python train.py --n_head=8 --d_mlp=1344 --init_std_qkv=0.0188 --init_std_down=0.0 --beta1=0.93 --decay_shape="linear" --final_lr_fraction=0.02 --steps=7099
MLP neurons of a small language model. Each row is named by its layer, matrix (gate and up: input weights) and neuron, and shows model dimensions 128-319. Each number is 500 + 25 x the weight over its row's rms, rounded and kept within 0 to 999. Numbers have three digits each. A neuron's up and down rows have the sign that makes its largest values positive.
After each neuron's rows, "fires on" lists the tokens most often at its 100 highest values on Wikipedia text that the model never trained on. A number after a token or word is its count.

L2.gate1158:541488547486456492487496511532530528495509495492469463519471533516506477503481473513502499483493501498515490504485491505506464522480507501494510514492476506501518457516543514515480511511462477465493485471472468506500472508505454519482526487478505527558469522520522496448500517512513495508536485485494525532459464493507484507467464511567512518526483539540516523499497478466478509481532474497509504510482499520527579491524489544479461487543491448508479494519462496506497514546545497479509488493499489559519500515521470567513551542536546480503531464481480468483495561500511495471
L2.up1158:473438530474522538521484513478500489548534538505505492518515535496487492522515470450519512518493539524473473533479530535512494487477474503486510491476520525473462518510520546472507518502508514496506475494511439494510507515502517506463496475478507481488500487457563503491504545482493475506514534504513514517499477515489482548546483525506509496520524498505511456521499482498511547508503483478496523513472514519493510496515552484496581487518449445519491494504472504521512495486535494545539462506516471505477542449521419524503538590527556499522517493511497509465520523514505536489
fires on: " S" 58, " s" 27, " in" 5

L2.gate428:499480494503503499484505522483509519503524487499510529517435521536501550512513488479469513548524488507469518500490444482472463550543497519504494514497490526540500484499546505483500507500552479515483485536511576528520498503483483506487514498479474471502525514501485452441507520546490484490486539495499481482490496514491452500488456451485533473512468506528481493487504470449482536509509514460449487502495529492528496509481524502480527483470497510534481508480490485547503472490497489485521566462490568495475538456521465539501518482522526543506500475546516471471495532502490507498
L2.up428:472460499479500498519475518521497518500487472536557471511501497508519477588500511519520512515506467534497529501478516507475526514485476513509464475486510503488505506550499457471481469533522498482484499524501509503489551458502512487518490488508511424476510502496507488498509508483506449556536501511536460506493469536482469484510511524500484567515533502483460459486473499463518465480460501491489482497525516476485527449559516491496527540520504504509519500518522541482511503487499496471468511493522567504480485501544563546510526474473535515533495479517505469478494467516484503542
fires on: " end" 24, "B" 22, " into" 5, " following" 4

L2.gate81:533523491522500488503540532501475488538487477517459490521504484453476500490461490510531502504493451509521524524531495476522417504489564452447479479515507537486514517541519510492516451470517501504525487480536533561463481488517437557527518497487510477470515541475475474480505494528493525489586513500511492482521532498517471509534545484452538476490507509477506484489513477541512486469473528498543492531517455477504489494514520533525473486539539510498512479514476484448520498510508482458497457526507468504489495465480528495502460457482513526507544504496491541469470530459519509515
L2.up81:518498502515538480493472503506538505538499512510512491518472495514502498498560476459507485544525524475473504476494524518462578453457511538509491505500448467516489468486514472527457546504501508500497533509491511523473510478515512461482486516488486513465503449524482502485508490474553461483502501455483497532499526524472540464473461490491507486441507483490471490502515509482477502455515484504527511479447531509524505462455518496499495534494507521506490516470517508497466540459455520519522537513468464502528429504455508517501514518464522485477488529454497505489518505519497493504
fires on: " work" 11, " on" 11, "es" 9, "s" 8, " as" 7, "===" 5

L2.gate1013:548495499503491451486560537471508491519485513497506489498513527510505464489486501484483471446489506508496485513509457463477505502525483531541500475493511502532610525531533471499489515496497505495478508481530476466496533486489463509531525466520507506532534461508493525469495520519556515516522522473528485491478501475508519460491521480515518465553482524550511485485498489499500483495509524505479508526530466498493502510505508478490522488466502544520504542460508494523492476513516517483534517531551542494479483512491477512488536489531498476515488478493496509491480537526526556514
L2.up1013:513524516540554523514541542436480544511464550491448488492527488507503490495517527502493510488488472506466517511536482500495506532515458523528546525485503497507508516516537470461522477558540498524444498522523464506500558459517507525506523500549507518510474472482513462457509484488465508499495544479500472510521470501488519502525491498504503471517506497556493516491516528487491467488502529462509539485477486479451465479528491468506492484465507512467527458457490504483497460519488542489501513501530453502510478513486418585493525506535550521512510503490460496515533511513469519514
fires on: " San" 20, " Dan" 17, "en" 13, "ten" 7, " |" 7, "4" 4

L2.gate980:468533471489455462519505457505481520467548504510539517515523475498511513521482520522494500450467479495542484487502494539524469505494496537499499539481547477478543478478539500465515500516473506464502504496500464488501535498477508487512506524482482498446498497488497512484529521477491426479471478495521507516472534499472505502487566522511509470496536483469471490477521539523465539459498519457514528502496500479508459529473539516522496477473491535513489506527451515516448504539517511458539538498547487499480470505528500504476498501501479504487449495534539539525491526462502483498
L2.up980:490489476531487512503470429530475488502499507503504461496463494443475536553497496463520509495477467488497507476454529522496488511477510515493526467473489478495527515492526482476526447534483496480489510505481517471528522506548536492489468552479464468492532490486489504507525497573520468535464526472535526436479496500534504530463522489473507516516507486517461485469524500531512535485505528434466503513486522486519484516474483441490517479507531501505505532502485465462491476524469511468527522447504523517478535514518483551505522509505519504509464475535506528480495474511489503488
fires on: " At" 23, " from" 17, " In" 16, " at" 14, " of" 10

L2.gate1301:507484472515440502484538504521471480495512526469507525512474567519516469513525501537503524498477515525511532549524455504512479481495534487464438469535514471518500477491537533477515499501451483515492529460492475487480500545501470514514492486499514515495456501491474471514513459476440505505514507485500475506490524497508532465539452512479499496503470526536524486517483520495530535514470518543543475505524488501517527529506466508447529529490473498517534512476523473504481533480539530486467517504518479535522563522471514448539509495498467469455483514490499501511541493485532471493
L2.up1301:488472460502494527496523524545456488513473477469467541482483531541515522547497503524484513488496439459482530512520490561541504491481510490512484516453522515510495477479458509485493532516454487537546494455529497494529498508477474481508464532464478484502448524523518498518490473487513502547502544489521507480501527493498533503524484515478499537507519528529488501517557506489474520472440501531454470511473484474521511528557480532467482478506489485516530516522514462474510496502507511537479493535480532523530507517487509497500553500511508484475480538500497502505521499462514476539
fires on: " |" 50, " 2–1;" 9, " 0–0;" 8, " 1–1;" 8, " 2–0;" 5

L2.gate3:515487519474499469485552517520475520492520489509501543501485507509543490511491460478455496486514495522485521501520533505505503486476533513565509492540474501466501470512497486449502457491452466537514516477492493461531499496540442441520517479506487554501493516508523513522523502501458513545468479527506517492496507542488493534500491498518501482512496461482510482481483484512538473485569479510465482523505487477522470520488495498513488475481486524461495515472506535479528486486517530517478486523510516469505467529519536521504490503517537460563574471513475529485537520441524471515
L2.up3:468501483461487494518530504550486507462542456504493502525492484533472477542522471486463517506494483521487520521508485483532543478484516476537476504520515463491509493496552495519484493523534509513534471506444482488508499509495482451506536496501520491526532504523447560502513503535477493447482469522524474554520478546515484511484501518501475516511478495523473500505506469510534504508534470488494553502541510454484521520471469513488510530494460489457496492487498486525482497456494488493547495533527479491545467534510499485493507480534533449474523494523480501527523522493540483492
fires on: " &" 17, " or" 15, " as" 14, " then" 10, " than" 9, " to" 8

L2.gate266:516499494485514515504511496515518524503550499497527497478514478469469492511466489529503507514510505456489528475485551471457448498478493471478525465524534472487502547499545509480489523505523543476476490513505473505497549467496465570544523467536511471496509483515507520447486490506498545472447518478529527473534501456523497550501499514477522517510533498477492502461546496518502521520512467445516474472518562494513472476473483498482485481507537521475512476530471482516550541449484500462522477537487491470446500542533478476500466509459540498471529480503490513522509492492508483504
L2.up266:541507501452466503511489484494476516481540505440498519477480497478475538499487527468509488482471475529516531541490509520534509507524515501462475558483511543468510526493536527510509522463486480465522503488545449506497450456503470489510556462468541443507479488491514532519517523499512496512492562423522508529468485490478523513513480494481509497481506469479506521495479480487496495490504512506513491553528521520517501498461476479503502502463509542464509485505505514507488517484503527502488493487522457470501484538519500477482483490486529463506514505481499509507520484524502493518
fires on: " for" 23, " d" 22, " to" 19, " of" 5, " fine" 4

L2.gate1125:500463464468507451502532490459516492521491509428440479495506458495469503473496533538511506479478504488501505460516481502530464506515492477512513486479532523523483543518463493530536510524512491491535507502564505464525510513470505483523483537465496518505489515502502468484497500534512554519558467499508521502512491524518556506519468481475500479513525486530470484478525483535484509509492538516518495466495505531476495506514482494506479509512498472442554515500536517539465558522514507470463477485518531506476520494522528471501545483485468528515496489564514478460490519466480496480
L2.up1125:521446489544455459480465503466551514498469508479486506480525466515500498478496517516484524512495493465498525515456483513496529467530510494516557494452479468509542541503491509459501500484471499482499538527505498517499482484473501525514505551507515489538461477521500493490510494508490549508509500503488498490502489473465498525526465489553522517511530472502470513513509475479464478519484472517530473482495559461498474539544505505455438496482514507494574547518514469494490498511528503485476475502481489507502511523505485533489506497547523472471502557533470508498475494432468521484
fires on: " to" 24, "os" 16, " |" 7, " due" 7, " Warriors" 6, " they" 6

L2.gate1035:502525491478500540465507484483475483477521531496515527508490453488506484454517480491488552519459538533454511501542497492443475515524507509479532519493505479494475468509477441461473539471506470469501486492493507496512508485463521550502533500473517487503478513511514496552461498505498491479512473508501543481470508503502463489513501506460493454492550475511497517492516500486456466458540511484481477483514487426495519479471473492457530495500489465514468512528503478532521493512491520483455480513474502548493489489475522496492479494520479470499517520533520492492529486461478518463
L2.up1035:518514486525508474518500511513506493523486494483488510475458493568447524515494495506537493523501514552520497516477462496470499471483490515530535553494479501494506486524478508490467562523465501473508506505465485468457521506497490510484479454501510526486441512488466482503498497448480493524485482460521470490490533520498447507480508512526507489508507528472517470476525508424513542491488520423449471514450447464511502489507543471490525508520504470506483495519483468444551458486494476530507519518504524499534466531537472461485492530520495521522501495502507498469497492501500478497
fires on: " of" 90, " the" 9

L2.gate1044:504530458470489554533500523493535554539496465501543467512512486511544506501475461465502498473477479542527487474464485452497474455497503517496505488477477507498536476518468481516504475505453452521479467475491483487475513520554471439488484481459515507479513509470522482499490504513509462515454442490490494527470511520476493504511530453519501483469496481505515496476483505535497491515487504506533490509503514516502478516506457550514504508483446507531495468523540464487484481523450489468470535525489452511473509454477526473484461487481490480525516482480517526491494576488495496513
L2.up1044:506491507503461516516541503521535467498509456496519482519499518497471499482479468528445485520532519470507457470520503511497482487514475488492509457511496544494529541514527510487518507519497533468498467565509509502519519455490505481479499501507469465519480491445464521467499484487505482494481457540488497432487494473506542472497524469484514458517449541483532460517486458484503471489485528516508463510490487495488506513509495500454496488531500511527539494442487479519521467483539505523522521523502531491480496526531492497543492489523475499507510472524551514513533479530466510461
fires on: " when" 31, " When" 9, " by" 7, " now" 5

L2.gate647:559540487517553498460563485436477505493521506516505528507491504519537506504504537532467467488533518504489469492515491523534492460488503472524531497457448508529505516527483500502498497537532522495477510480476537489499513496471506487511492501447483478479519457481549443501488474487500519482485472506493510492485495531524520491494501499501462470507473509517490478446503545488497469474520494550529482494485498499446498520495496513506468489485495497486502529497484529489465501510458498499516513557518484512509485531545558485529483511498508479502477485487490471449491545510498475469
L2.up647:495512524526530491502493533487481527480482486528510563486472487506548483463463496505475504499498501478498470499471526534481495497500540490474461492460478494498528478475497498525486444520490517490470475497491532493514502485500512505518493494535484478485508512470471491489500492522484513468454500474444514455507451468474511470529498496480484496508528513492527512491527515463497457519485503458522525432520531520491467477484502515536446490471503509484483495456502444482474498492541517515557569536492546498510504542548529534539482525499486517487512471508487471487538516501524530477
fires on: " to" 23, " in" 12, " the" 8, " into" 7, " 3," 7, " –" 5

L2.gate921:505478508524500521515510472526486508527447521508493487466520464468522467455502515460502504430495548525466532540490523483503527481546466497507485519511475505527496476486514464453497503487495515485519475502466480519512498519494456472494527473522513494526502504527499527503520479506484471502505474503509480482512503561486494499528423502440452479501485487486470507465517519508436499502483507521514492449498516450477512548535475477469519503481532491515474507450475492475507495529494509492488509468510480526497558466508493471572492537506491458521526486553514490474484518532465485476
L2.up921:510530475528473506493497482474538530508499508495502505508515496481458549442512522493477503503559485500481531490470536483524524454470477498483457515502494510508523465537480492488482482497492519492516499513487541484488512532472478505503478469492489513483504503497507502522491505476527525474464505502466507494508528520493475497458461478467522497474436513458547484479494546459503529514501532523516490534515496493533494521506491495502522502504498484557517488468484495519533496501546534514484461501536544524481512460490499523539486484461464511503492510525506477431516515484472484531
fires on: " part" 37, " turn" 10, " Road" 5, " Part" 4

L2.gate632:542464529532504516510509456511499462485493510530472509502489473505484517475511526492525501491527505515463544515505487523495510524519535491492507478484480481470475474494497510533500514511523479444528496490534517467533466538516470498504483473484511471532483490508459486497503488464506474486527508503505486534486530490465509462552467501506496522464536507469547529477458498534506495448506486498530527507490546519524542513508511495467498450466469487484456534477526477515488490494516462486502472446501504544503518489510521524531525482487488493509490553493510537534532480531485512494
L2.up632:511483463524535478551493499507503468490487490470497506548486462517515489495511518526471508487503483533481479482528480535456486505526555493511533532464559467491501443501502496528463533498535472542454511464505488504535480526506491513534441547542516500495491491519493449493475495489529480478464525504529491547484509506488471459488503474490500492492471539472529475503470493514477495465544528536483485498514501500481535485531458476483494480512486489501512499486499435514516483501485449505532470486508501565487493517558543495493461520514531506532476514455544507494499495542472452484
fires on: " of" 26, " for" 13, " could" 9, " to" 9, " on" 7, " record" 5

L2.gate108:491565478487448508467493491469503488521503503521494480490522537513502502491492470460516522494513497501531557514483555485475507520486503446508523470511500517470465513541492524484520485531521519524470494534547514509502469471521488489512525472520510517518458466502456495500511475501554464513465514531470511493453541499497498499521490483511456484528505493494505518457425537474487490500503525517470498467494514449497485504491483566522483522494484455484490488506528460548502495498508558499457471493523483520477497533508523489496521520512534487465474522479494505515540519479462519481
L2.up108:459479480509520481497473548468486509484496500509509492487494512496523482510529514478483513484473531519513530532486522492469486515479538510484498429489481526500493516484530498431511438502496506477484509515472475530523496465548483524523500536483493512501472479519509480505494486522489492494523526492478496473470503493447514527486501535553516444479543481493511508524498528494494515522500527492517495495504494514511462516506476480513517501488524537494537482464527493466500525497532524519473493482523512488481490543504495510473573530573510509508470531502481493530468507505518515533
fires on: " in" 36, " the" 30, " |" 5

L2.gate1038:495515484498492466505506510496506476495472489480524502514467510468539503493488493472467496479530475437460495520486516540509506467512472508459499525539498491481500493486520488512518485490500490544476516552491487474521524503494527492524515522487455475470547494511515503486492515510463483495496544525506466520515515472535559487543523486501491496509477536538516487506513483425506481517478540436496504519506503467510447554509528515484497468512529467523509530552488544472478530517492525496532475472530495489495476474491472488490471503457507513497519463535506509520506541473536530501
L2.up1038:511534485511487476517518526492515525502495505508551511528461533462499535487513512483461463503491455433449527530484546517458496473536499510512525488553471532497498493501470506486503492503475498536502483538478458449542511512507490484468512520514448438511493449481484551519489488505493500512482508519518466494484519489531529510459550459501514501501503542489468492548515505517489424506476537459457462509526482496547472528511485458518525483539519502528500483499504503510443523511485547479465496436461500490460513504487471484487500483510480477507445503516489517530518502488493490479
fires on: " by" 66, " of" 12, " By" 11, "By" 4

L2.gate1005:514518517479499498461487493530555523484558532519479555494486526491481500449497550465503503476471528446497471533499505510473518524499521503448476499522487472464527480536484438501496521494496460481535491492492519505475488502507474516529508517530496517481461519513459533472520543526471514536519531529544464498576525504560512529504501473486504487514478493540517492435523500517452472488519477539531510515492472492494486510524499553518486481518506537523530484497501502519495496550529444463461481541521513512517456490514508529483507520511463520485469511516519475509494526463455496504
L2.up1005:467560477494502491503513499509518554485517565486547513520528549491475523518513540463523519516483534497496509502495461544503526509481498528487507505496524544499541494555514504492502486493480497470547479507506491475522516516454498495503524492501495513447479528530504515488498507516498495476499494517524496471507492509499521487483524507525533456514469499509457480485520514536460478530505489480478459450498449440474487515480468489470465527530533487543494477446516483479488499487516515521479516460494534468510485541487485512488522507524483516528437496565538492512519529500460489474
fires on: " at" 54, " At" 30, "at" 5, "At" 4, " Tat" 4

L2.gate675:538487509507498510470485495508458523482510457490531488478490501484479471511482477536490499525554519488518499465502481502518515504487546458495485477552500512523453498488451487500547515487451481475522487467515504505486483516504487488475531519555533495554518519503519503478520526537498452467498538505478509462515512503494482516508488535543536533512475523516497510489483488507449473554511522513512456505524452475522473488472517450464515485527508493469516493495462486528531426492509512506490491513506543501476480468470492525548479504540497508491524465543523465503514476521512488432
L2.up675:482459517506476509510503533463532476486473437496466495474482495509496522506442484473490504511507455482502503458493467578453500507531542506499508509527492506449498459503499501480505479454498489485495486519517486514492498482456501487490497506462527508536541546516524472509569555487475431494488517489477549499479544495495505465521490519505519474484461532517496509547485499500466507509493511507477512503518534522517471444534509500464522528540477517485506508529466517499511450484459520529529495509524512508453479477441489500464498520502504488565535457494494500464507452490522526505
fires on: " to" 49, " in" 22, " by" 8, " with" 5, " from" 4

L2.gate909:433504482461523523488531485551493489486495471501521495512497547504528489497465463513508457482486471507457475508495482487488507497486492515526473554514505511511526486486535491455485514517514459533511492476506459480504485493496491549459482503502454561529483533491523458501524496490538479502509516530533506497537482495512484554516473497519545454508503493532455457509504456479480515517539508499469514512538482461466484474524467467476500480513503506462493501506529512490493496496546504485516485493503505489542490531522508516458539472496517469496458457493493546500514525509523503498
L2.up909:518506460511464482488458518419531501539483532455490491512548470480498515524569511504512503481511524516483561531519495492523462546497524473520496469438519502515477500508502497522478524510525497494480473540503526493543481495508485468491529487518545474495483489484523496499520496517486484505499487499474532484506545506498502458489492468542484510493456493476500500514488525489483465508481481523489499538476446525503489528500506524551488521522471440537527505504503521504505484525523455495515514519488505498479578475471522497508500518481511481512476519521478470484479505511502521502
fires on: " |" 51, " 4" 11, " 2" 9, " 3" 9, " 5" 8, " electric" 4

L2.gate655:522535496544561481508548502478486450538507494526503490480500432471512494472517499488467513527539523532501530500538496470519492519465526445521511509541492516475475523484516495483513509508542499492525517514489508493459536500454539545532479474480474516499487546481486470525463516482535483508485559526506508460449491515504482449478487524477517521503488484517516528460511454501510522541547512458474493510499472481472496455459482516505490473521514527483474517522534500529549511496531510547503542487477521501529517455483464508488553467520479500495512528509503501496492501538504511462
L2.up655:448503509518504505473455517479487524514524523438527483512466496457489535467515495512503503508542508485520508454469454488485509537468538470517510478526484481485501500520461460520522538476478532450502545468472514489508473486528519489503487489535453464491531546511499479509463514490514527461476510515559510480486509496478517504508501516500502516531473536479520471514515499459577508464483480511487522485540460537534549461494489446505480441468483521513513447510515488499502450516477478534522515463489468475483474541533518507487485496473536470511490522496492496522512455516485497474
fires on: " that" 18, "-" 16, "=" 13, " =" 9, " and" 5

L2.gate351:478481507476536490511441510520571485531480445510469525429502501513498495495508503476508523516529407483501498507454473539515471496528497477482499544555486524504504528482508471482524498498485503487522488526473481512489525432531518493508484501511516529542519504422451518492501514521529514456473558533525468503493483475492456492522539530509474515461487527456519502526485505492507498522484513502479474500492514471500477523521505520514491530476484530501535499525515530557532466476463546502498515493494485488509507495499487504501506479519510521494494476480469491514511560482452501510
L2.up351:471497522514511509461553510518551499502526502491502460513455459496539506513461482499517502540490518517464499494510484487510492476494570516509466505548507484474519515512508523493533478460516480441490478512530533500471502433491499509498498517497532490498527512551497502437504495476500549447492506520472489443471495462504486519502494537465522478499493496503462511501472487535504478487474509464528521546480483473519513496508439524514500492501466528474480540468508507498548472474503516482486539493545489517550468494494488500496501499533533494486506512499487500500510515500539505519
fires on: " when" 31, " after" 10, " then" 9, " After" 7, " Private" 7, " |" 6

L2.gate181:449502466521493489507484474512488491550507491509528558497555507460480490480488515517465458494501483464477535512454461460478455479487453532504486504500471519526541490514517519510516487486535473479482502508469460499496487519530519480487521478476520458554535517439488519526504493516506493474493521501524514450524474482494517518530497467514463518551499524513475528508522467494495537490455531488428470466476499532454494513521522523500493496535507496513496502501497486539503541531484523522492540475542514516542482534487532568494442508514502551495455475498468523495506553518532514463
L2.up181:514522495504474487491523531503530533502516498509487513501490497498510539498465478461468502554496520509482508521477460499568491524491478503480478502491489533497484508498453484500523509477517533523491517539498490486530484487530510517509499515478506471488488489468490506537483493481490528501518480492476459464509508507522462527546544487496511508561505530543496494495530476463490502493465506469477507529469459477498542519512442517482506506496473488531439498527498505509491516466492523491489484535526525530510489554484492513547483440495491503470535485498487467523496526479499518474
fires on: "In" 26, " According" 9, " By" 8, "By" 4, "Under" 4, " Under" 4

L2.gate1122:462479517560495466503500452492490493513489479511490529491521482461524467516540504498481527467484499504523501539523511503516500511511482462511510505519484493526495542458522531483489479509532468518501530491505492508507477514493499492480538429500493536520459482513489528490463483533536514544517518465453472524479512464530499466507514514512504503504495497528531481484497488476495485479501521490531526487490467494503467543415511465503482496509487570460531484488506515512481495503511515496529461501500521486551513523515484491526514480470509490530500549547524526495500485546497496515
L2.up1122:531507485515520511472508497442518506456432443484514520543532534508508524495477523471509506467469516515537484507514532499490473483510515487525514498522450497493477531515547516464490490499505483532480515496475528485521499510498506462474497465482526527498491510519455498498505481515499513491493517495479519497482514474506521500512516523536475465498487494519527494507489486522510496455502536455521495499515464519505456525547507494495538543530522541487509497490506512500487503476483540464501501511458506491545493492476454495514514517515542473520497498493495493481475526541495453495
fires on: " with" 35, "|" 18, " for" 12, " points" 4, " percentage" 4

L2.gate447:532484527486507438512513519486523489489531504536508526474505483539459497498461531524447523496528510548475465469481498541472470532511522452500496509507435542527484487480503524465502488518525497538464480471490484483458479513481519471502481505508494498500494529497540498463532517533526452455472524448523520483491486517519482475473500534473468510518480513509511522488516477461495542508498466474494495494517509544485491473474481503518452493513533530462486507493520465508480535498477502487460522506496528531510469517527538515521520500471515522483524516471493482499520556511491494520
L2.up447:552446515514466480520508470473486527474511525472523524466549488548495508504489534491501489487523474468497494515437488506491519535519473493486482521497535499496463477522451518551529484486505491535524437486510520525465535537483479512541490497514519492498461542531529456467515547497502487479505475488547474461475515497495447475472489527485479512483496498495492503478478515502482513482483488513478517475505509509494536511508497478495475495487478535445500498502472515495499503501528516495506517533456478507503450523536509508476490513494524464506505505511494489532526480507503459554
fires on: " in" 38, " of" 17, " with" 15, " to" 11, " for" 6, " from" 5

L2.gate214:506552503449476504527494515484453507542565522471480486494543517533517485474500511479476492483458498511520500511504504478493497487455503441501525533491501512502507545516513471522447487527458481512514526522498506524488477521524486495519495519499519480553497517461556502490527475481520545495451494516513481509457495518487477525494448528496458521564493539531527508474491488502525471487507522511534460503526548495499499516525441520482505518475509517467559558453518503516549487495500480491501477501521494500471521535471521521539473505468491503522520504508468555472557495488544472514
L2.up214:509453532480498474461492520507494518438492495535507499473490479484465482512466504511551488484462491497430519479475498523523498523481559494489482547496504527486471513515495519543468531502484499532518458491462510486503481502513435518461486521508492450527462534525504463534539518512491484467480528489484519481485494498535527498480521503498476491501539534503520494492539497487473500500455528488507496529497522526527517485494502471520488511506456521500540496454535529504472561519497488516514517534483494498488492505462507486502521542495502534504514523541513453528506516471516524476
fires on: " as" 12, " (with" 11, " in" 11, " with" 8, "s:" 8, " starring" 6

L2.gate296:521501504508500501503560524543495490505494514504477517501498473490535530448525483545545442498515503512527544516475522514522471485508540479510491454472500469544502515479477533506485487473487476432517500512515543531501496480487479476544562485486557470483521514470527509505522511524510482458511453465481494502508483506491547527490487503475478500479528501507510511501473481518518496462474488488548510533484507474514555522539476494527503452536512473522485483546501475503502528505538481490522478526483465476520462471493480510467469472499500513490514492554484442521475530474545490491
L2.up296:467495502503537497521487517492523468512526466520529472508478522495495489492525488464517487502503492528527448510500508560482539530552440492492518511505509509504462514493515486500499491514501497453458486498480545477484499518495523523506486504480518539496488492531493486502552490487462459540454488523504490484494464465504510519490556449522492485505497464470522464554505501521511503511501506486476529510563489538472495503496528539519496497498500465526477479513494492517502515483428496535553524524458489519528503522526495514490488539506515497483519498472501516460493518530489469506
fires on: "s" 14, "es" 12, "===" 12, " ===" 9, "ia" 5

L2.gate236:478507489523509523497532540504495495540537487511485486525510526529499518511523543484521506521534488488523561510499515563461486546462530509480482541505491495470539506498512570520506499509510499486502507517472498503489475512478529500482475465509550449475492525484536490484473498504515517481485525516485506480519516502530522549535495530503509499474472511518511518526498472503463444479485500487517505519494481452508500524503513447452478500560531516501517485513466487535547536497477476460519527473512526547475512473549451499495494486498475464534441474528491529499504491460514466478
L2.up236:512543496532472482500533478542521481492530553486502453501506494511475528477483502451489496520532461524493511526546513456491539483477557515494521530516494504523522462495518578487534498523482468531464510490459454493507476526442534492472485430470523493505468541474528495497525462546540477525479511487505484503497511479501503503513537477489508518501492509467464477478491488518472480451479492510504507530505490487527480513492524492473468468521520517481464501526490530498518467501520494472570513498516547461480493538536492541480530554534542514502473511491486504521488492447479496513
fires on: " or" 29, " of" 9, " means" 7, " because" 7, " meant" 4, " for" 4

L2.gate1175:490473523494513512551474494509558458481495459523509503498500498486519514512532496462526469512507491515497491458494489517485471551492483483529551522503495471497498473525483499504496507501491468487472466479553476483479527526526480517492491508505552480503505484519530489524543532518508485497472487516476496550510518468479456544552474450516510490526459466531476454528499564557506497456513450505496509510545539522457491503504494492496478520521492433478508508508487482536500477497535476492512462484438486508504520547482522466548482490488482508477520510517504489495530488480497521461
L2.up1175:491494538477512482529506488507559472499494536527531522487507489468490531462548475488529496497495510524494502522499484468495531503484493520489548555495464487464499483496478526468480478469490459541468486508487486494471507565515472542484520469473550455503508483509509524526543497520499507455482553555504503530524517509514497525545466493493497526540485497512535462519488547537481496492505493475501482502535514476519485508492516510471490528493510508528469514460470485520495480450493520534511442479497503522524529552499475509510467499517511503507512482537522494523544490480469487515
fires on: "p" 32, "-p" 5, "s" 5, "sp" 4, " s" 4

L2.gate339:450463458538492516508503477491525509522450560518492508473509518471533510506478510493514496495525515521484499520439520483494509495467474459526479500548507506461526460459500553502475529502480476456465505481495453544484529489528498489525526515479516518512483532503557436498475491496525481478539465496482491511509515490498497491462508471519533522456486496514538477512486496503479509473506513483460532494512481475513442514533522508473478484509465510507486448518474493476511522499485489548494505538519526493485497495492537522496493564508507533480533506429471550513541471548476504512
L2.up339:459459536526552517499561481529516504484510471490504509479493490534464460516505507461500484473470544522435497537483495535542491517497520498494514527515524502510485484514505449526494484502506521502460534491527487479455522493487466501530473543545475442520468485541492510485491539455534500490541457482524518493504511503444497508512501492520487483447477524495491505521484508488542489478508506487514560492503499482564456542492548468504533505501488525473481471480528494499562489514487493521530518505474529522515489538536509532482502506540477490505467476472472538479550466503483469475
fires on: " such" 40, " of" 16, " later" 6, " –" 4

L2.gate606:559470516539522507495455497505498535492493552504488537454469496442509467478514497514481534485479497514480527490501502495471490470514492498494488526496506497515512490468443520469508469464457498493494489497501453547525505492498483503513538527485524508515507516484519485523547527462494515500508463513504486500506526472493501493479503542491470467490524522500516545523478545516530498500508489526503479511509457474530482487514475510504492510516460482485510526504487468487551487504550468506493496497468524526534539503535542471544492516510455457524501484505500554551578478459484514496
L2.up606:527481456478514531498476482450501510485480525486479543484488490475540460490511532474509553495471534458510470497501495500455495514528500486521469517482496502474488527511507475463514517497503530478499483501520487504505494479505488501505526480470515538500441520477497505498514504502477503503503495494511477526528482491492484486489515504525490505514476509491527509495477511513498503501495445524534503516494504507507517512510548550524485507488474518479520500496478485489496468478493469518522455544443476520523517544571536481508502529503468499499501500507455530505572509451493512512
fires on: " such" 35, " his" 16, " further" 10, "ook" 7, " later" 4, " position" 4

L2.gate468:464515448519483523497504478502481544514508485499469514511524478539483485460462512433475500457488492531481527516526504458535464488523517481532484483519494484464498502468465517499514452436446511536533485496469521475516470500507473463516516511493486468488505522459537504521511500433500516535488537518517506523538497467538541509513519532491476475510471471485487497464565479500513452483480541519505509526531518498546512481489486461471527490465468518499484534496455501532512523513509551526518523469483504449492510513500528485482507484526541492493550484511511493500503511504512511503
L2.up468:477460528522499490493539534529498477482551498481496508501522491502473461535473533466504452497505537513489540466527505470461456498469504484534496519512522505511491495487498486475483438444459552526501520477503553470522488497518529476504517498546457493507532530525495498506522510480471491512473496525515498523491464529504529519514569485498469460491497499497477498500500511464543454494473538470477508513520545492504522515486468502477519471510527536492482488573530549504504510501513528502512525491489474465514479500500515490512478489486478444488528463459443517466527535470519493494
fires on: " than" 27, " to" 25, " as" 11, " of" 11, " from" 5, " after" 4

L2.gate791:551443550532507508498501504509468502518529539530503516510495498473499530448484514509516492550399488488480497488537495523499480485479509517512497541489536472501536523509504507491485483493461498505496537465507521516475477496508484483485484507479534472525443465490519559498484512500480548451503488492482505505480519505518515513495463505509502522480499518514461533497524491522519495444523480512495488499520525566470503507459549530475518481544478473496451578477488491516495490478478503497501511501503467527471483496526512478495488498523500515524486500461495485513528525523513464470
L2.up791:513509531534497543502499474523507497515461504494488504472471500484523531464477531492534511472493497470505486481455537501465522510496524536529513514481480522476495501509475504488509556498475475539517514504504492531479490512468463492481482549490524502480510472475490476510514507508481491518501531501526514491498488486489502546480528505553500541521498485515530543502500500464492496489502525510522516500505510488534492488459515502483479497525491467513461463517459463494468475479532457502529491458501513477538465520465537470469501475479545484485507473490469489483489497460492463511
fires on: " such" 25, " the" 24, "-" 8, " its" 5, "ides" 5